{
  "n_layer": 9,
  "d_model": 192,
  "n_head": 2,
  "n_kv_head": 2,
  "head_dim": 96,
  "d_mlp": 768,
  "vocab_size": 4096,
  "activation": "relu",
  "norm": "layernorm",
  "norm_place": "pre",
  "norm_eps": 1e-05,
  "positions": "learned+rope",
  "rope_base": 10000.0,
  "rope_fraction": 1.0,
  "qk_norm": false,
  "attn_scale": 0.102,
  "bias": "all",
  "tie_embeddings": true,
  "parallel_block": false,
  "init": "trunc",
  "init_std_qkv": 0.0315,
  "init_std_o": 0.0,
  "init_std_up": 0.0315,
  "init_std_down": 0.0,
  "optimizer": "muon",
  "lr": 0.00621,
  "lr_mult_o": 2.0,
  "lr_mult_down": 2.0,
  "beta1": 0.95,
  "lr_head": 0.00669,
  "grad_clip": 1.0,
  "warmup_steps": 200,
  "schedule": "wsd",
  "decay_fraction": 0.927,
  "decay_shape": "pow",
  "final_lr_fraction": 0.1,
  "batch_tokens": [16384, 32768, 65536],
  "seq_len": 512,
  "doc_mask": false,
  "train_tokens": 178700000,
  "steps": 5024,
  "dataset": "wikipedia_en"
}
MLP neurons of a small language model. Each row is named by its layer, matrix (up: input weights) and neuron, and shows model dimensions 48-175. Each number is 128 + 24 x the weight over its row's rms, rounded and kept within 0 to 255.
Before each neuron's rows, "fires on" lists the tokens most often at its 100 highest values on Wikipedia text that the model never trained on.

fires on: "al", "o", "ro", "th", "|", " "
L5.up232 [ 99 119 144 133 131 152 161 117 111 174 130 124 147  89 144 138 155  97 136  84 107 138  95 110 142 143 118 113 152 103 126 129 119 119 149  95 110 111 116 100  78 100  90 130 149 121 106  98 152  91 102  76 149 127 135 120  68 131  99 150 110 127  92 142 113 134 151 113 114 125 142 130 144 173 140 166 119 124 156 113 118 119 140 131 168 149 115 100 143 158 125 145 175 152 149 133 189 106 145 144 143 181  85 112 109 102 134 162 151 102 133  96 148 138 162 166  99 154 127 107 106 100 120 164 149 135 197 107]

fires on: "er", "ver", "c", "ad", "t", "ter"
L4.up166 [134 117  94 163 102 131 131 111 129 125 116  88 135 119 154 139 180 146  85 121 128 173 117 149  51  92 108 128 115  99 116 115  98 132 130 124  92 132 166 159 163 134 144 112 145 160 111 124 153 110 179 120 142  70 153  98 142 104 140 109 127 115 122 108 147 128 106 175 151 159 111 129  90 172 119 142 117 118  92 110 146 130 130 158  99  95 122 116 120 151 120 131  92 157 151 100 141 111  86  85 165 110 151 109 162 127 135 116 125 130 140 154 109 158 135 100 104 149 140 107 113 146 155  78 149 128 115 155]

fires on: " of", "ear", " Represent", "on", "am", "ong"
L5.up637 [119 178 149 145 130  92 134 118 156 125 136 170 190 134 109 143 106  84 158  95 139 160 151 101 121 107 175 132 123 146 116 140 131 131 137 124 148 128 109 143 115 112 113 169 115 122 105 118 110 163  89 129 114 135  99  96  95 179 106 147  97 100 145 136 145  84 114 148 116 121  95 184 106 136 153  92 132 117 163 124 113 157 158 115 120 127 105 136 137 146 124  96 143 144 133 152 131 182 123 136 108 125 155 101 101 126 122 144  86 124 128 146 144 151 156 154 109  98 122  75 121 175 166  88 125 103 128 108]

fires on: "or", "il", "ol", " ser", " Gen", " Ser"
L4.up189 [137 135 144 113 100 184  64 141 128 122 158 127  99  91 141  67 131 124 104 163 125 151  82 133 138 109 113 125 113  99 125 133 173  93 150 104 181 154 148 117 133 176 154 114 122 126 125 144 136 126 106 112  77 111 140 130 109 125 168 154 126 134 183 129 121 124 155 124 111 139 112 146 150 164 119 123 153 144 137 143 108 142 160 120 123 125 104 146 144 108 146 100 159  91 152  97 125 111  99 163 128 154 117 156 148 159  94 101 144  99 116 112 134  98 119  82 145 119 144 111 152  86 119 122 114 159 108  61]

fires on: ":", "ing", "I"
L4.up207 [141 139 149  98 148  81 165 139 111 135 130 126 109 121 126 162 119 123 133 159 134  92 144 139 114 122  84 134 126 143 147 121  88 138 137 106 126 148 173 140 128 118 159 107 152 117 103 127 115 136 161 107 119 164 162 150 118 116 108  91  71 101 138 120 142 134 146 132 158 107 115 156 164 123 150  90 163 117 170  91 103 170 162 121 110 166 129 125 135  91 119 161 118 125 121 120 105 124 154 120 141 126 147  84 127 131 143  73 104 127 106 112 148 117 126 152  80  84 133 129 137 122 182 115 122 151  61 136]

fires on: "en", "er", "ter", "in"
L4.up301 [ 88 164 117 166  96 134 133 134 146 163 140 137 147 154 111 120  80 126 133 131  97 123 102 122  95  99 121 122 150 128 147 106  72 135 123  81  86  94 129 118 160 151 122 129 131 117 110 110 146 134 181 121 138 113 119 171 123 145 165 143 144 133 141 112 112 114 144 144 127 117 138 123 110 124 127 167 131 128  97 142  90 114 130 154 102 126 113  60 143 129 152 111 145 136 158 180  80 120  95 130 157  98 124 123 120 161 101  82 162 111 123 131 116 151 115  91 124 151 127 168 166 133 140 155 121 124  96 149]

fires on: " at", "-", "um", "it", "op"
L5.up551 [110  91 122 164 128 127 144 121  95  98  95 120 149 131 145 141 121 204 166 112 122 129 146 162 125 128 116 123 122 145 169 112  79 147 165 114 108 150 126 119 137  93 100 101 108 106 127 147 145 135 140 168 144 121 173 120 115  94 108 144 130 120 146 184  88 117 146 128 140 161  96 153 118 136 125 127 128 120 109 151 128 135 169 129 160 147 137 152 124 122 109 117 110 124 119 151 127 130 136 162 155 161  82  68 112 152  98 151 132 119 105 126 100 101 145  95 121 156 153  93 139  94 165 170  97 148 161 146]

fires on: " U", "U"
L4.up703 [147 134 157 122 157 138 121 143  96 162 160 121 167  78 127 109 122 108 136 133 106 133 165 133 115  71  98 100  91 151 118 131 114 125 141 147 146  65 123 115 115 136 133 122 101  87 116  62 102 148 107 133 160 117 112  95 142  99 119 140 158 172 126 144  96 107 111 147 129 154 164 129 118 149 120 131 115  87 116 155 126 169 121 128 148 145 119 104 140 141 138 126 123 144 155 137 126 149 106  95 143 127 129 134 102  81 107 158  91 135  90 154 124 107 137 152 159  92 103 140 142 127 118 141 138 143 143 102]

fires on: ",", "al", " more", " very"
L4.up31 [118 157 114 142 138 156 162  93  94  93 151 140 132 150 116  98 148  77 141 121 136 126 138 109 142 134 130 143 167 123 113 171 123 138 164 145 121 116 130 130  78 117 126 108 117 160 119 112 171 128 114 106 142 115 111 117 104 156 120 121 175 125 136 156  91 128 130 141 194 117 123 102  99 143 151 115 162 115 153 116  95  93 102  92 134  94 137  86 169 142 144 102 128 168 141  99 150  91  86 141 160 138 168 153 164 126  82 133 146 149 151 141 138  75  80 121 120 124 102 115 102 106  89 178 153 145 129 133]

fires on: " ", "v", "m", "e", "c"
L4.up141 [ 84 116 162 150  83 129 103 160 116 117  93 151 110 150 148 135 160 125 120 109  82 164 150 103 148 104 107 116 154 145 126 122  90 119 163 113 100  59 141 114 109 123 137 147 114  95 113 142 160 167 126 128 155 123 104 112 124 100 180 138 127 114  97 108 103 117 124 166 109  96 149 141 127 134 147 119  90  87 151 147 145 135  64 114 132 124 139 119 108 131 156 137 157 153 109 109 113 105 163  62 152 162 136 134 146 113 129 127 108 172 154 141 126 101 121 153 115 123 123 131 126 131 135 108 163 140 186 147]

fires on: " of", " pres", "res", " ev", " res"
L4.up645 [ 90 126 119 121 124 163 106 151 165 129 142 155 136 158  97  81 157  80  57  91 116 119 128 137  94 148 116 172 121 122 143 117 101 117 140 114 167  99 113 134 120 104 171 164  95 146  81 149  99 109 156 127 135 122  70 119 152 162 135 154 120 168 153 110  93 157  99 134 142 127 158  85 141 141 135 154 119 138 126  98 103 179 132 130  88  90 116 120 125 131 131 114 123  93 111 123 125 136 136  73 143 105 145 163 118 121 137 180 158 155 108 102 123  99 113 104 125 137 160 136 155 157 117 158 157 132 109 112]

fires on: ",", "ern", "al", "M"
L5.up525 [126 132 101 118 159 123 160 127  87 108 108 108 156 121 170  85  93 106  90 114  94 173 120 108 148 156 134 112 127 121 184 110 117 139 149 139 159  93 121  83 127 137 169 124 133 115 118 128  91 130 119 132 113 108 131 125 143 119  93 141 115  95 111 106  92 115 133 159 168 153 134 122 113 109 107 133 156 142 138 119 112 140 123 114 105 109 144 101 140 119 132 158 123 126 146 117  91 168 111 124 134 119 164 127 139 174  94 100 172 167 153 112 129  83 167 148 143 117  57 101 148 111 101 143 129 148 108 130]

fires on: " ", " the", " many", " and", "av", " requ"
L5.up622 [156 162 131 137 114 126 107 120 146 147 107 146 131 120 123 131 112 132 107 154 158 172 132 150 125 140 112 153 102 151 125 159 116 109 129 122 152 103 135 171 123 119 125 158  94 163 132  98 162 107 155 134 121 111 112 136 154 132 109 123 174 101  80 136  78  92 171  89 116 144 122 153 101  85 176 115 107 130  91 121 130 142 150  96 131 119 107 117 130 120 151 116 150 138 119 130 118 165 141 119 205 128 110  88  78 102 106 118 111 148 144 158 136 126 149  99 124 127 116 129 140 147 134 135 140 125 161 141]

fires on: "C", "c", "D", " con", "I", " inc"
L4.up660 [103 137 117 135 136 121 114 102 155 133 115 103 140 138 112 114 110 151 142  96 137 116  95 144 101 147 114 127 110 136 154 122 119 177 117 197  90 116  74 104 146  91 135 142 159 155 122  91 118 134 132 132 155 159 167 104 147 151 104 110 160 129 133 116 123 128 118 157 131 137 113 121  86 159 150 122 102  86 130 125 151 109 145 157 133 130 144  90 158 127 111 113 131  82 129  99 109 148 141 136 128 100 122 114 152 152 141 132  98 162 173 122 176 144 152 157 115  79 139 114 127 113 145 137  83 156 114 135]

fires on: "0", "1", " life", " household", " people", "2"
L4.up492 [100 111 110 122  97 197 150 115 153 153  98 125 108 151 130 116  82 150 127 151 103 173 126 109 146  81 150 105 104 121 102 137 102 134 111  52 121  87  74  89 113 121 118 117 125 154 149 155  86  91 118 145 164 130 152 111 123 124 130 138 110 112  84 137 115 106 132 112 159 138 153 137 121 128 128 112 193 141 139 141 113 136 122 109 134 116  92 120 129 120 146 130 115  93 155 148 116 135 141 120 129 140 135 146 146 122 106 127  85 126 118 133 167 140 136 107 115 106 128 115 111 152 107 110  86 108 137 124]

fires on: " as", " be", " now", "ing", "so", "ever"
L5.up515 [163 121 120 148  92 193 147 120  98 102 133  99 139 101 151 124 114 151  88 112 142 112 135 147 122 109 127 117 146  97 102 150 156 138 103 102 103 105 164  94 138 147 125 120 143 139 102 138 148  87 183 137 115 134 132 161 157 102 136 127 130 108 128 129 123 138 142 144 129 155 117 125 162 145 149 126 145  86 133 124 100 117 170 126 134 192 140 135 138 137 126 120 126 117 118 114 149  76 158 119 142 134 111  74 121  96 143 140 118 121 171 114 155  86 175 167  44 161 120 162 137 147 110 158 162 139  90 103]

fires on: " ", " L", " Ex"
L5.up395 [112 165  93 116 152  97 114 125  72 135 115 129  99  93 121 145 132 119 134 144 109 181 120 146 133 126  89 124 121 144 146 169  91 126  90 126 155 126 139 134 108 119 121 133 150 124 155 143 175 117 120 127 122 100 171 127 107 123 109 169 110 129 132 163 139 144 133 141  83 163 118 160 130 138 156 108 129 125 149 135 149 167 115  93 150 151 105  97 131 128 119 148 135 122 147 109 128  92 135 101 135 138 104 129  57 134  71 114 104 132 122 147 102 164 121 132 105 137 106 132 183  97  70 134 121 156 138 123]

fires on: "p", " Votes", "-p", "op", "cl"
L5.up440 [ 89 124  72 116  94 124 176 139  90 152 102 159 146 122 126 160 111 142 106  88 160 129 149 151 125 106 152 153 130 128 131 121 182 132 144 141 165 112 126  50 146 122 121 135 113 118 142 160 121 134 143 121 134 133 136 144 137 149  93 114  94  76 102 112 153 141 107 118  69 125 124 120 110 104 144 149  98 150 152 143 144 110 120 172 155 123 103  94 112 140 131 148 128  97 122 130 143 135 102 117 129 110 152 154 138 135 109 117 118 149 141 142  97 122 114 137 149 130 127 121  81 157 150 118 116 160 116 183]

fires on: " or", "b", " B", " Al", " b", " U"
L5.up569 [151 162 143 140 135  86 145 116 125 117 152  98 139 125 120 125 111 150 150  90  69 137 133 130  88 118 112 127 181 176  74  98 148 136  83 140 131 125 129 129 128  98 157 145 108 154  96 118 106 157 168 140 161 134 164 113 124 155 123 157 121 176 120 128 130 124  55 136 136 188 137 175 119 163 145 131 131 137 132 151 100 107 141 122 140 176  66 139 168 149 122 130 111 132 134 114 104 141 123 113 124 135 142 106 101 148  96 133 106 162 112 156 144 103 154 154 124 124 139 115 134 123  85 177 128 156 132 118]

fires on: " p", " but", " he", "-p", " P", "p"
L4.up641 [122 168 108 146  87 133 116 106 153 138  98 145 129 111 129 120 101 159 123  77 114 155 164 102 107 145 100 122 143 133 163 138 133 120 103 161 168  82 142  78 124  98  56 138 103 136 150 122 149 126 125  97 153 148 108 136  95 111 140  76  97 104  90 111 131 130 150 111 151 180 105 108 142 139 110 140 125 147 148 141 117 122 142 142  66 143 140 117  96 176 104 126  95 124 156 137 129 159 119 154 133 105 125 125  56 135 149 113 119 135 170 134 187 129 117 125 153 114 128 113 133 169 107 118 120 136 157 132]

fires on: "op", "or", " such", "ol", "b", "-"
L5.up192 [148 139 129  98 118 123 109  93 113 163 105 113 114  84 146 113 156 145 164 137 135 150 119 113 114 181  79 123  96 160 133 116 160 120 144 127 153 141 136 118 144  79 114  98  87 120 105 118 113 129 151  63 124 110 161 126  85 110 133 108 161 128 140 132 100 137 136 168 124 142 129 144 158 117 143  96 138 121 122 139 122 126 137 154 140 119 109 147 131 131 136 145 158 139 100 121 135 127 102 208 174 118 115 124 101 152  87 104 137 121 161 155  81  99  91 125 127 144 141  79 153 135 108 155 119 145 119 142]

fires on: "=", " the", "ile", " time", " research", "idence"
L5.up318 [128 131 117 154 136 134 123 182 156 124 112 100  93  58 167 173 145 167 128 147 118 121 120 119 100 101 119 135  72 114 153 129 147 130  80 113 134 145  67 130 139  85  83 134  94 145  98 107 107 165 147 173 183 139 132 169 111 123 126 134 174 154 159 122 143 149 144 144 146 142 129 127 152 148 111 119 136 131 111 147 100 114 126 168 104 109  95 136 119 109 136 116 116 103  90 140 144 124 103 102 125 107 137 110 168 147  90 115 109 147 124 129 145 124  91 152 139 112 107 142 147  97 113  95  95 138 132 145]